From a checkpoint of a small transformer trained on Wikipedia: vocabulary 2321, 6286 steps.
MLP neurons of a small language model. Each row is named by its layer, matrix (down: output weights) and neuron, and shows model dimensions 224-319. Each number is 50 + 10 x the weight over its row's rms, rounded and kept within 0 to 99.
A block is one neuron, or neurons of one layer that tend to fire together. Before each block is what it responds to, as a language model described it from the Wikipedia text at the highest values.

Description: "of" right after quantity words such as many, one, each, both (many of whom, one of the most); also weakly word-opening pieces like inter-, De-, Pre-.
L5.down229:38 56 49 47 33 42 37 38 52 39 63 54 58 32 55 57 56 43 40 42 53 58 55 47 64 54 51 48 71 33 49 64 53 48 52 36 68 35 50 36 55 58 59 39 62 68 31 50 62 55 58 42 54 41 42 55 25 47 49 52 56 47 49 40 62 51 30 44 55 39 50 70 49 59 53 60 47 47 41 42 55 53 55 59 35 44 49 41 48 48 22 69 43 44 52 44
L5.down813:56 57 60 65 50 33 62 52 62 62 55 53 52 52 36 57 65 49 52 56 66 52 61 61 50 41 61 60 48 39 41 68 56 52 54 70 52 46 39 32 48 58 52 43 44 56 67 62 53 62 48 45 44 50 67 36 66 51 58 43 66 46 50 48 30 46 64 58 37 70 49 54 32 47 46 52 44 48 71 53 51 50 37 53 56 22 55 41 53 47 35 63 58 37 39 56
L5.down1053:54 44 52 46 25 37 61 75 41 51 47 45 53 26 55 40 57 48 31 48 59 68 60 43 63 43 48 66 55 60 50 50 65 38 55 38 48 46 66 38 59 51 44 29 55 60 53 44 52 60 47 58 57 34 46 56 33 42 69 58 55 62 60 59 43 53 34 52 42 44 57 64 47 57 58 31 67 50 55 55 54 34 63 49 64 44 43 43 45 39 49 52 53 52 52 20
L5.down1085:52 59 48 66 75 46 65 57 45 25 36 45 48 29 44 63 62 58 55 57 72 58 51 44 51 61 50 61 45 55 41 38 40 52 38 42 62 51 45 50 58 53 54 61 39 53 67 52 50 40 68 43 64 56 67 80 53 36 61 53 42 42 49 48 57 56 39 56 46 50 52 37 41 29 41 55 59 41 43 40 46 52 44 57 36 43 56 38 50 59 42 73 58 37 30 41

Description: Short word-internal pieces, often a lone consonant like b or h, that split a word oddly: draw-b-acks, Turn-b-ull, Geb-h-ard.
L5.down302:49 56 51 54 47 62 30 51 30 49 64 49 51 61 40 42 59 37 47 47 46 33 40 53 44 42 37 51 49 40 49 50 38 66 53 46 50 42 36 53 45 61 50 45 44 53 55 45 20 60 56 48 60 50 49 54 52 55 47 42 38 51 68 43 64 35 48 44 68 47 51 54 36 40 40 74 43 48 54 42 45 37 46 38 46 56 60 60 43 51 53 70 58 49 46 26
L5.down423:50 44 56 57 51 46 47 46 49 71 62 40 39 48 37 58 61 46 38 47 48 54 64 58 37 63 43 66 48 40 54 61 44 48 56 55 66 71 36 54 47 67 55 58 53 44 54 50 48 47 53 59 57 39 45 24 79 50 52 45 59 40 53 45 57 38 34 61 44 58 43 59 39 49 46 42 55 55 60 41 23 44 59 44 62 66 57 41 48 67 76 62 60 46 48 75
L5.down549:46 34 34 35 42 39 59 50 53 41 62 36 68 62 50 55 63 51 61 36 36 61 54 38 54 56 49 61 69 39 60 53 57 63 51 49 70 37 41 48 39 52 75 42 52 39 51 54 37 48 50 42 42 45 42 51 34 67 55 69 44 49 58 52 57 44 26 64 46 67 61 47 64 41 49 51 38 45 53 63 53 47 58 32 50 71 44 22 47 54 45 56 65 45 43 47
L5.down1071:57 56 58 35 46 40 33 62 58 51 48 52 51 58 55 47 46 46 58 75 45 51 43 61 46 51 38 33 37 61 47 39 37 48 29 62 42 55 48 49 41 37 52 66 55 56 57 66 56 42 65 36 56 52 54 52 44 37 47 61 42 41 50 49 30 46 36 38 53 46 42 33 39 53 52 50 70 47 46 56 53 46 53 31 41 49 64 50 35 49 52 41 61 46 36 49

Description: Closing word piece of multi-token place names (Connectic-ut, Tex-as, Vancou-ver, Mosc-ow), plus paragraph-ending periods followed by a line break.
L6.down671:47 46 61 50 50 58 52 55 35 48 72 33 55 47 68 57 62 57 35 58 52 64 64 45 38 31 63 63 59 36 50 36 48 42 49 37 38 67 53 29 57 51 63 35 30 51 37 65 39 61 56 47 53 44 52 63 48 42 64 40 45 51 44 49 71 47 54 63 52 50 45 61 60 42 54 65 45 37 43 62 37 63 50 77 58 60 44 53 43 58 49 56 50 48 61 30
L6.down675:55 53 46 52 52 57 57 53 51 39 60 45 48 23 47 62 50 67 63 39 58 44 49 35 43 47 41 43 62 52 56 40 40 36 47 48 50 49 47 56 70 39 43 55 47 39 57 57 58 38 31 37 53 60 31 55 43 55 53 63 44 50 63 43 27 57 29 52 42 46 55 78 66 38 63 52 49 55 59 45 35 53 60 56 34 43 52 52 47 68 57 44 61 58 38 30
L6.down847:46 56 22 45 58 43 65 46 54 67 64 56 45 43 51 51 51 55 32 58 47 68 68 36 50 61 70 58 56 56 55 29 54 54 44 41 48 50 47 44 75 60 44 50 42 56 53 47 40 40 63 47 53 57 52 56 64 45 43 46 45 56 37 59 39 58 40 42 30 68 49 41 64 65 58 52 51 45 34 73 56 66 53 47 51 57 50 51 40 54 48 57 75 41 48 57
L6.down1167:51 50 61 43 38 48 63 49 64 46 36 36 58 52 55 68 33 59 37 75 68 47 65 35 55 56 51 52 54 55 49 41 30 41 48 38 49 56 36 37 64 53 53 41 53 50 35 45 36 53 43 39 66 59 37 54 45 68 46 36 36 49 45 35 42 59 59 60 60 43 30 52 63 39 52 71 41 46 36 65 51 49 53 79 47 39 47 66 45 58 54 61 42 47 57 50

Description: Word-internal pieces right after a split-off prefix or stem, mostly after "re" as in re-n-amed, re-e-lection, re-b-ounds, plus serv-ing and becom-ing.
L5.down236:59 47 39 67 56 52 49 42 40 41 37 45 57 39 50 39 47 55 56 47 42 48 42 50 36 35 37 52 55 83 61 50 40 73 40 41 69 40 36 63 46 51 49 53 49 47 41 61 60 41 54 49 48 52 60 41 50 67 47 44 45 35 47 31 29 57 50 45 56 46 52 56 58 44 48 35 58 58 50 50 46 43 63 62 52 34 54 42 53 44 37 42 38 54 59 48
L5.down645:49 48 56 47 56 52 55 32 46 38 61 42 63 53 52 62 37 50 32 47 51 45 52 53 44 61 44 44 35 58 54 62 51 44 51 54 65 51 53 44 58 57 31 41 39 48 42 37 38 54 72 64 40 54 59 43 40 34 27 38 46 65 35 61 44 40 36 53 54 36 40 40 43 63 58 41 49 62 33 49 61 52 51 41 55 54 69 50 22 46 32 53 54 37 58 57
L5.down1064:41 54 54 61 48 47 51 67 36 52 40 32 69 44 49 64 41 39 29 37 53 52 37 59 43 44 47 37 47 39 48 46 51 44 54 34 49 50 59 44 50 53 56 56 53 57 52 64 50 45 59 64 42 44 45 68 62 60 43 59 55 55 43 48 46 47 61 60 57 27 57 49 46 49 53 45 69 35 64 45 40 58 48 48 44 61 59 43 54 54 41 47 54 54 30 36
L5.down1119:48 44 54 39 48 46 58 53 34 56 50 40 35 34 56 53 34 64 45 61 65 56 71 44 46 52 32 72 51 58 30 61 54 39 79 36 31 63 57 58 61 41 38 48 45 63 70 54 64 62 47 59 48 37 31 68 34 51 55 57 37 48 41 45 57 51 41 57 48 53 52 44 53 67 49 60 43 44 46 49 36 67 55 60 48 48 56 49 26 67 55 36 50 64 44 44

Description: Ordinal suffixes and words (9th, 2nd, first), the space after a month name before the day, and second pieces of first names (J-ames, N-ath-an).
L8.down985:67 23 63 70 65 57 43 54 63 58 55 56 49 64 17 52 47 37 36 38 41 45 46 64 53 55 59 39 51 50 34 52 51 33 48 67 53 40 65 52 43 39 54 49 36 49 44 36 52 68 60 49 49 47 57 51 47 36 57 63 31 48 45 48 40 56 71 59 46 60 33 53 48 61 65 53 41 46 64 45 61 56 48 64 48 43 52 51 37 42 47 47 44 56 54 63

Description: Pipe or semicolon separators in numeric tables, especially after a number partway through a row, e.g. football appearance/goal stats and league tables.
L6.down87:40 47 63 46 26 40 45 43 48 64 43 45 46 45 35 51 49 39 48 48 45 42 44 63 45 48 44 58 45 48 35 54 50 62 56 52 44 46 55 56 65 73 77 52 53 68 35 32 52 44 35 48 51 51 47 36 53 52 62 50 54 36 36 68 54 38 38 43 57 60 51 40 53 38 47 41 60 42 40 57 51 39 41 43 68 65 36 53 41 64 39 59 54 23 62 58
L6.down208:52 57 39 57 44 59 49 38 54 48 51 48 48 53 29 48 54 47 49 39 37 40 54 49 69 41 59 50 46 54 54 50 42 35 50 37 56 54 57 47 57 56 60 67 53 33 37 50 58 41 58 42 41 52 49 32 44 39 63 64 39 46 60 70 52 45 54 50 61 33 48 54 60 64 42 52 46 44 49 48 60 61 41 46 38 69 49 45 77 67 44 59 48 56 56 53
L6.down718:58 65 41 33 45 58 35 53 64 47 60 46 42 40 49 52 70 51 43 63 38 47 55 51 55 56 64 62 44 34 54 67 70 43 51 42 56 39 63 49 59 52 38 47 34 46 41 61 49 51 45 56 62 46 59 53 55 43 41 78 50 41 58 52 37 42 62 64 35 41 46 46 45 51 38 63 45 46 46 44 50 58 49 25 38 55 53 44 63 53 52 68 51 48 36 54
L6.down795:72 49 50 48 48 63 56 54 34 65 55 62 51 40 61 68 68 53 42 44 48 54 55 36 62 69 53 47 58 79 58 40 68 60 73 64 55 64 55 58 67 50 44 45 64 63 54 46 41 35 31 51 59 71 35 31 49 51 55 36 46 51 58 39 50 49 54 41 49 42 45 56 34 36 42 59 73 47 54 57 54 49 55 52 46 43 68 70 47 39 41 49 35 46 50 23

Description: Short middle fragments of longer words split into several tokens, right after an opening piece like con, ex, rec, in, f, as in con-ce-ived, rec-og-nition, ex-c-avation.
L6.down119:57 54 68 57 70 67 44 30 55 54 45 49 40 49 51 48 49 35 49 47 32 58 39 49 51 39 46 49 44 41 46 84 56 50 41 48 41 57 45 47 52 53 52 38 42 54 47 36 46 67 56 50 56 52 44 54 41 54 49 51 53 36 49 46 58 52 47 44 60 53 51 49 49 48 48 49 51 53 43 34 57 35 51 57 62 51 36 71 47 64 53 44 56 47 71 43
L6.down330:48 44 42 30 55 59 62 44 58 60 49 56 70 46 50 43 42 40 39 26 35 48 44 32 38 36 56 50 36 44 55 50 63 45 27 53 34 38 66 45 57 56 44 46 49 57 31 36 38 61 41 50 53 56 35 48 45 67 51 61 36 52 57 48 52 36 56 40 74 72 52 42 59 38 48 37 62 67 48 57 57 40 55 52 36 48 62 38 58 54 57 56 31 46 54 50
L6.down446:47 40 51 63 35 50 51 46 39 58 54 69 40 33 52 43 39 41 61 56 70 49 35 35 48 41 45 38 61 58 59 60 58 42 48 51 46 46 41 55 63 32 58 46 50 50 52 42 51 44 49 47 59 53 31 58 45 69 61 54 50 46 36 49 54 48 52 52 53 54 72 35 44 58 36 56 53 39 57 42 65 37 44 63 40 47 62 54 51 66 56 67 75 58 39 53
L6.down1088:67 51 34 46 55 60 62 43 67 51 51 54 29 45 51 48 53 45 58 39 34 36 57 45 57 48 47 48 30 66 62 41 49 48 40 50 53 46 56 49 68 31 67 29 58 27 44 49 44 53 60 62 50 45 51 34 56 55 53 52 47 58 41 43 37 48 44 40 51 58 53 61 60 33 52 55 72 34 51 65 55 45 45 23 50 62 43 54 57 55 73 49 54 36 43 73

Description: The word "of" right after a quantifier such as many, most, some or one, as in "many of whom" and "one of Madonna's"; weaker on mid-word suffix pieces.
L6.down110:66 50 52 41 49 37 36 47 68 59 43 52 50 50 56 37 66 52 61 50 52 52 47 40 55 35 47 42 48 38 48 34 45 40 52 46 27 52 64 39 64 72 51 62 31 56 63 37 65 56 40 37 63 51 47 64 57 61 45 63 49 43 54 42 38 56 36 60 47 55 48 55 30 55 61 34 43 62 48 45 61 47 41 41 46 56 55 56 51 59 56 66 58 59 51 45
L6.down781:66 39 61 45 46 61 38 67 41 41 41 49 49 40 57 35 24 55 28 52 63 41 41 48 56 67 48 55 30 73 55 61 59 42 55 45 49 43 54 45 48 35 61 56 34 43 59 51 64 41 51 43 63 59 53 49 63 46 45 56 57 46 33 46 52 43 49 58 63 61 55 38 55 59 55 40 58 78 35 53 46 59 48 53 50 48 39 54 47 57 60 66 51 65 51 35
L6.down1187:48 28 57 66 52 44 54 50 65 48 45 43 56 67 55 57 40 62 48 60 62 55 31 42 57 47 53 52 37 44 52 49 51 55 44 41 48 56 54 44 32 64 45 36 54 39 54 36 58 69 59 43 63 70 61 49 35 53 72 34 67 53 33 36 39 36 46 44 46 52 51 54 55 50 50 29 35 41 60 46 40 39 64 45 31 67 53 52 41 45 37 57 54 46 50 46
L6.down1198:36 48 45 51 48 51 40 58 38 51 42 59 69 55 53 53 69 47 56 53 42 50 47 56 50 49 57 34 36 38 57 50 60 62 38 74 58 43 75 44 61 45 38 35 36 41 38 54 36 45 56 68 60 42 41 52 43 45 26 50 60 42 41 49 52 46 47 80 62 62 60 30 52 67 42 54 55 72 47 53 56 60 44 52 53 65 50 55 36 52 58 41 54 38 51 45

Description: Final pieces of verbs and prepositional phrases that usually take a following "to", such as "addition", "according", "related", "led", "due", "referring".
L8.down848:49 42 34 53 49 67 47 55 39 51 44 50 46 39 37 61 56 48 54 40 52 45 57 50 55 61 55 48 63 48 31 62 50 33 54 63 66 53 45 42 46 38 58 44 60 46 44 59 42 48 61 57 51 22 42 46 23 45 49 42 43 32 41 56 41 47 48 43 49 51 54 35 59 44 58 53 55 45 46 46 43 61 45 50 56 55 43 58 53 53 58 39 44 63 72 68

Description: Fires on word-final pieces that complete ordinals, spelled or numeric, such as Fourteent-h, 10-th, 662-nd, Th-ird, Sec-ond. It also fires weakly on mid-word fragments of names and other words.
L5.down720:51 65 46 72 39 46 50 65 53 48 65 34 36 40 52 54 46 48 72 45 68 41 60 56 62 44 54 43 68 52 48 41 42 46 50 59 66 55 33 36 59 65 53 42 50 23 30 40 51 56 45 45 43 47 37 41 60 44 49 40 45 55 32 47 54 46 62 49 40 46 58 49 43 51 49 50 49 35 52 66 63 50 66 37 59 51 56 53 63 53 65 49 45 60 44 38
L5.down724:62 55 61 62 42 47 43 56 52 28 51 45 66 78 63 53 64 60 57 46 57 55 53 52 43 53 55 22 53 55 62 66 46 44 36 69 49 47 50 52 61 40 48 37 59 68 37 43 45 68 50 52 49 47 46 68 52 39 41 47 52 61 52 56 43 64 65 47 50 52 62 44 59 40 49 50 44 31 67 49 27 58 57 55 51 50 52 49 50 55 43 50 57 68 46 26
L5.down734:67 45 53 45 29 51 53 43 44 48 66 50 58 40 41 58 55 60 50 44 51 43 52 32 47 53 53 59 53 40 50 58 71 48 43 44 49 54 32 68 63 53 57 50 65 45 53 39 21 46 45 77 36 46 47 56 37 48 57 28 37 52 40 61 50 51 70 61 62 43 38 51 47 47 50 54 29 48 40 57 55 49 36 53 58 39 53 53 67 50 43 57 44 48 60 73
L5.down1131:37 56 64 33 48 34 50 28 53 58 52 69 49 46 50 45 57 41 57 27 45 34 58 29 72 65 55 41 60 60 58 46 65 43 62 39 56 51 57 35 51 57 48 41 55 54 46 61 49 47 43 49 52 65 48 47 59 56 59 58 56 45 51 58 36 58 41 48 56 60 56 45 40 42 56 48 48 42 61 42 64 54 44 45 51 46 49 55 57 56 36 42 33 50 51 51

Description: Final pieces that complete a word split into several tokens, mostly endings like -ed, -ing, -ine, -ure: comb-ined, fail-ed, Vik-ing, Toron-to.
L5.down143:63 39 37 49 40 62 51 41 51 44 52 29 61 43 58 56 43 54 53 60 43 59 63 51 65 43 48 45 53 46 49 48 38 46 45 36 53 44 42 55 52 58 52 44 63 47 54 34 37 56 59 48 36 52 58 32 46 43 40 49 64 41 20 25 38 53 48 66 60 42 38 29 53 68 53 30 53 48 48 42 49 54 42 58 46 56 48 60 56 49 62 53 34 34 62 52
L5.down257:55 27 51 50 56 53 52 46 40 56 56 59 57 58 42 52 36 54 64 40 47 50 46 43 64 39 52 49 58 37 52 71 52 43 69 71 44 58 39 53 62 53 53 73 42 38 56 50 54 57 74 41 59 47 43 58 72 41 47 38 61 47 46 54 59 50 76 47 53 55 59 47 56 54 50 54 56 59 51 59 60 37 40 51 52 32 38 54 42 49 58 36 64 39 28 53
L5.down716:49 57 45 50 60 43 37 32 53 39 52 43 35 48 44 42 45 62 59 49 42 65 54 59 46 56 59 41 58 59 57 35 44 55 65 55 42 53 51 66 48 31 54 34 40 42 36 57 43 55 55 58 70 41 63 66 58 57 78 57 53 40 45 34 50 41 40 55 49 41 64 53 60 49 40 46 56 37 46 61 42 52 33 48 44 52 46 70 65 49 50 41 48 59 29 57
L5.down1160:45 39 48 32 57 50 49 45 33 45 61 60 38 44 51 56 56 51 43 62 41 59 57 49 45 62 57 43 65 51 43 48 51 39 52 50 61 53 40 48 66 41 53 39 53 61 29 64 42 52 15 60 47 50 52 46 41 53 27 50 34 47 50 60 62 34 45 43 63 37 50 66 57 64 46 48 45 44 56 47 70 57 52 38 47 57 61 59 59 52 50 56 42 48 60 50

Description: Final subword token that completes a multi-piece proper name, mostly cities and states, such as Wyom-ing, Mosc-ow, Illino-is, New York; occasionally personal names like Robin-son.
L6.down200:58 46 62 51 59 42 53 35 47 59 45 50 37 65 51 62 60 61 64 62 52 48 59 59 57 63 60 48 44 47 52 51 35 50 51 60 43 50 42 62 61 40 49 60 52 31 33 48 43 65 54 58 60 42 66 49 49 54 58 45 68 54 48 57 53 38 47 50 48 31 41 73 42 49 46 52 45 31 46 55 60 35 43 44 40 55 44 53 47 61 36 43 69 32 43 56
L6.down392:47 51 57 52 55 38 67 49 50 50 33 44 40 56 48 51 35 56 61 43 58 61 43 54 53 62 62 68 40 31 37 50 37 44 55 39 37 50 61 39 52 56 52 43 56 48 27 52 54 49 41 48 51 57 54 38 52 52 41 60 75 31 56 51 64 60 45 46 54 63 46 36 46 56 43 47 48 60 42 51 53 58 67 55 46 41 38 35 51 56 26 54 53 31 52 51
L6.down1012:55 54 55 43 48 55 44 64 38 41 48 49 52 60 43 53 52 59 52 37 49 59 52 56 42 55 47 64 62 52 44 41 56 52 44 59 62 56 39 41 42 64 65 49 49 36 48 55 39 36 44 51 53 48 38 51 55 51 59 63 59 57 57 46 60 50 49 76 55 40 32 42 48 37 47 64 44 55 56 53 46 33 56 67 40 32 39 36 60 55 65 60 33 73 44 39
L6.down1035:47 42 40 46 53 58 59 54 58 42 52 47 42 33 56 47 46 75 54 57 33 53 60 44 61 56 52 38 67 52 30 44 51 47 45 34 46 47 50 31 48 61 54 60 42 52 35 48 46 45 42 52 52 57 48 41 47 54 65 58 50 43 50 43 57 37 40 54 57 66 56 45 66 49 61 56 55 55 56 73 56 58 39 61 43 36 40 66 34 56 52 48 62 41 40 56

Description: Pipe separators in flattened wiki tables right after a numeric cell in a run of stats, as in "19 | +1", "4 | .800", "25–20 | ".
L5.down61:60 51 36 60 44 48 54 34 54 58 51 66 56 64 41 44 53 50 59 53 33 49 49 38 51 45 49 50 66 48 53 60 48 53 51 46 43 38 57 53 51 66 60 58 62 57 55 51 33 55 53 53 39 48 58 56 42 40 53 50 39 44 38 61 58 60 55 49 28 41 55 46 57 56 50 51 44 37 49 45 50 45 33 65 48 46 49 51 47 48 54 71 36 52 36 54
L5.down254:50 60 43 47 40 36 66 41 54 66 59 68 31 57 44 54 57 49 42 51 54 32 22 52 50 47 47 48 56 54 47 54 40 56 60 27 38 43 63 51 63 57 53 46 54 56 31 60 40 56 43 44 41 42 63 53 44 46 63 34 50 40 53 62 53 48 51 51 65 61 64 47 73 52 47 66 40 34 56 56 59 74 66 36 58 65 41 63 36 77 53 45 64 50 68 40
L5.down369:47 38 52 58 31 71 53 65 70 33 68 48 49 55 44 40 57 50 51 44 41 62 40 50 36 48 57 52 38 58 47 44 49 53 52 49 53 60 59 46 31 51 41 44 59 64 36 53 54 33 52 53 42 55 26 42 55 54 31 70 64 30 49 58 67 32 46 55 53 74 57 37 56 60 52 45 47 63 61 37 50 51 41 35 55 53 60 39 45 46 66 37 46 45 68 54
L5.down983:34 55 48 62 46 37 60 38 64 43 60 71 49 73 55 58 52 63 53 38 47 53 48 47 61 68 36 44 49 39 54 66 52 71 52 31 63 45 50 40 53 65 63 48 49 48 40 44 38 46 43 36 48 48 44 45 50 56 52 50 50 49 52 57 55 43 47 40 53 39 71 49 52 32 50 39 45 52 63 58 44 65 41 43 56 48 37 42 48 54 52 64 45 30 50 51

Description: Inflectional endings -ing, -ed, -s, -ated that complete a verb split into word pieces, usually followed by an object or preposition, e.g. keep|ing, articul|ated, support|s.
L8.down533:58 54 60 51 28 61 57 57 30 47 33 44 37 65 50 57 62 34 47 45 57 47 56 45 35 60 72 39 72 51 44 40 55 46 35 71 48 41 43 47 51 29 38 56 49 53 49 50 40 52 51 54 55 39 54 36 49 43 43 46 39 59 51 39 60 67 60 49 58 60 42 59 42 63 43 51 59 30 67 50 47 54 49 32 50 39 42 72 38 50 59 38 68 50 50 47

Description: Short subword pieces inside a word split into several tokens, often proper names, e.g. Mad-on-na, Buff-al-o, Séb-ast-ien, cimb-al-om.
L6.down344:50 59 54 59 57 64 47 39 56 55 43 72 47 65 69 55 55 55 32 62 58 52 43 35 54 40 44 60 43 57 41 38 42 40 20 54 43 59 55 64 62 61 53 55 41 61 62 49 68 40 55 52 54 38 65 59 45 54 32 44 53 62 44 72 16 35 52 49 59 46 63 45 64 61 34 56 24 51 42 55 59 39 62 36 46 45 60 49 55 48 59 52 55 42 50 33
L6.down614:46 64 37 40 51 51 38 45 40 34 30 54 62 82 48 49 52 51 49 54 46 30 45 44 42 44 44 58 40 45 51 44 54 53 34 59 61 37 50 43 45 34 55 40 56 46 57 63 66 57 54 61 56 37 52 52 66 57 50 51 23 42 34 45 48 39 50 38 40 51 62 36 59 45 52 39 26 49 55 50 54 54 58 58 50 32 52 63 50 38 50 50 45 59 43 63
L6.down928:49 46 41 47 49 44 31 39 48 33 64 44 42 42 38 45 55 63 50 68 30 76 47 57 53 32 56 46 51 57 52 73 66 57 36 46 51 73 51 50 45 53 49 49 70 53 57 64 41 41 61 45 69 51 49 54 61 30 19 42 60 60 60 37 48 51 47 66 63 57 45 37 51 45 49 49 48 53 54 50 54 44 52 56 51 45 60 40 63 32 45 33 47 55 48 47
L6.down1223:68 51 40 39 44 71 43 54 43 49 45 60 56 56 35 54 62 56 55 63 52 51 60 52 54 53 56 51 62 42 55 70 46 46 36 53 34 43 56 48 53 51 51 59 58 46 68 65 61 54 63 53 58 44 46 52 59 42 48 46 53 48 47 49 29 37 40 51 44 48 58 36 56 42 50 51 47 46 36 37 62 60 59 42 41 31 46 44 70 66 25 46 72 62 44 47

Description: Second sub-word pieces inside a word split into fragments, strongest right after "al", as in al-re-ady, al-m-ost, al-leg-ed; also pieces like Pol-ic-y, hel-ic-opter, Asph-al-t.
L5.down400:42 60 57 49 56 59 46 46 35 62 60 49 59 38 65 62 46 45 57 50 51 47 53 50 53 58 43 64 40 50 49 40 59 36 51 67 49 63 26 35 46 50 43 53 46 59 43 55 40 51 28 48 42 56 50 45 29 57 36 42 58 52 48 34 43 42 52 55 66 53 49 44 42 61 49 54 30 67 36 46 64 50 50 57 39 60 54 52 37 60 37 50 60 46 39 50
L5.down945:44 51 55 44 40 43 51 34 55 41 32 45 48 52 49 55 53 49 58 39 32 71 48 26 38 52 46 57 47 69 67 45 52 54 48 42 54 34 35 45 49 64 52 49 40 56 39 50 74 52 45 57 39 57 57 32 44 78 45 69 50 49 34 43 38 55 55 51 61 54 72 53 54 44 69 44 39 47 66 60 63 59 68 47 60 43 55 48 50 68 50 38 58 41 48 51
L5.down986:44 46 48 57 38 53 47 51 52 48 60 49 41 62 44 60 44 67 60 63 50 38 52 58 55 54 46 54 36 53 61 50 50 51 41 39 51 55 59 51 63 68 56 57 49 55 57 52 49 61 49 60 50 36 60 61 44 51 38 56 51 39 41 58 52 42 61 70 67 48 47 60 58 44 47 61 33 55 50 60 50 40 55 40 43 32 48 44 68 57 51 50 54 61 66 47
L5.down1243:52 40 35 14 58 66 47 53 49 61 51 48 46 40 68 49 53 42 44 53 54 54 57 51 40 43 52 45 40 50 63 36 47 46 39 59 63 62 38 39 42 42 69 56 50 51 64 41 53 37 55 49 44 52 50 62 43 47 41 55 50 41 50 40 44 44 45 42 44 49 59 76 41 45 69 36 52 58 67 42 61 46 39 54 48 56 56 40 38 50 47 61 60 41 69 48

Description: Short word-piece fragments inside a longer split word, mostly proper names or foreign terms, such as Jag|j|eetsinh, Bad|j|ao, Os|v|aldo, tog|g|led.
L8.down673:57 46 54 60 50 41 61 45 52 45 45 48 46 59 53 65 66 27 53 49 48 45 57 45 44 46 49 43 50 42 56 72 66 41 42 42 47 49 64 48 60 74 37 62 38 50 46 46 33 52 51 46 59 42 54 58 31 65 53 45 44 45 57 62 46 60 36 53 55 58 46 55 58 44 40 58 58 36 63 60 44 60 41 43 48 49 60 50 48 50 50 50 48 57 49 30

Description: The token for or For, both as a preposition (safe for, For example) and as the first piece of names or words (Forbes, forceful, Forces).
L8.down702:55 41 55 54 66 49 57 56 34 48 48 50 41 48 51 45 50 40 45 52 50 52 66 57 58 49 54 36 58 44 65 47 45 43 47 43 65 41 50 42 50 40 35 51 71 53 36 49 52 45 59 41 47 43 49 41 50 56 61 42 49 49 41 71 44 77 66 59 39 52 65 38 67 49 44 45 53 40 35 43 50 60 65 50 54 50 66 50 46 40 47 51 63 36 43 54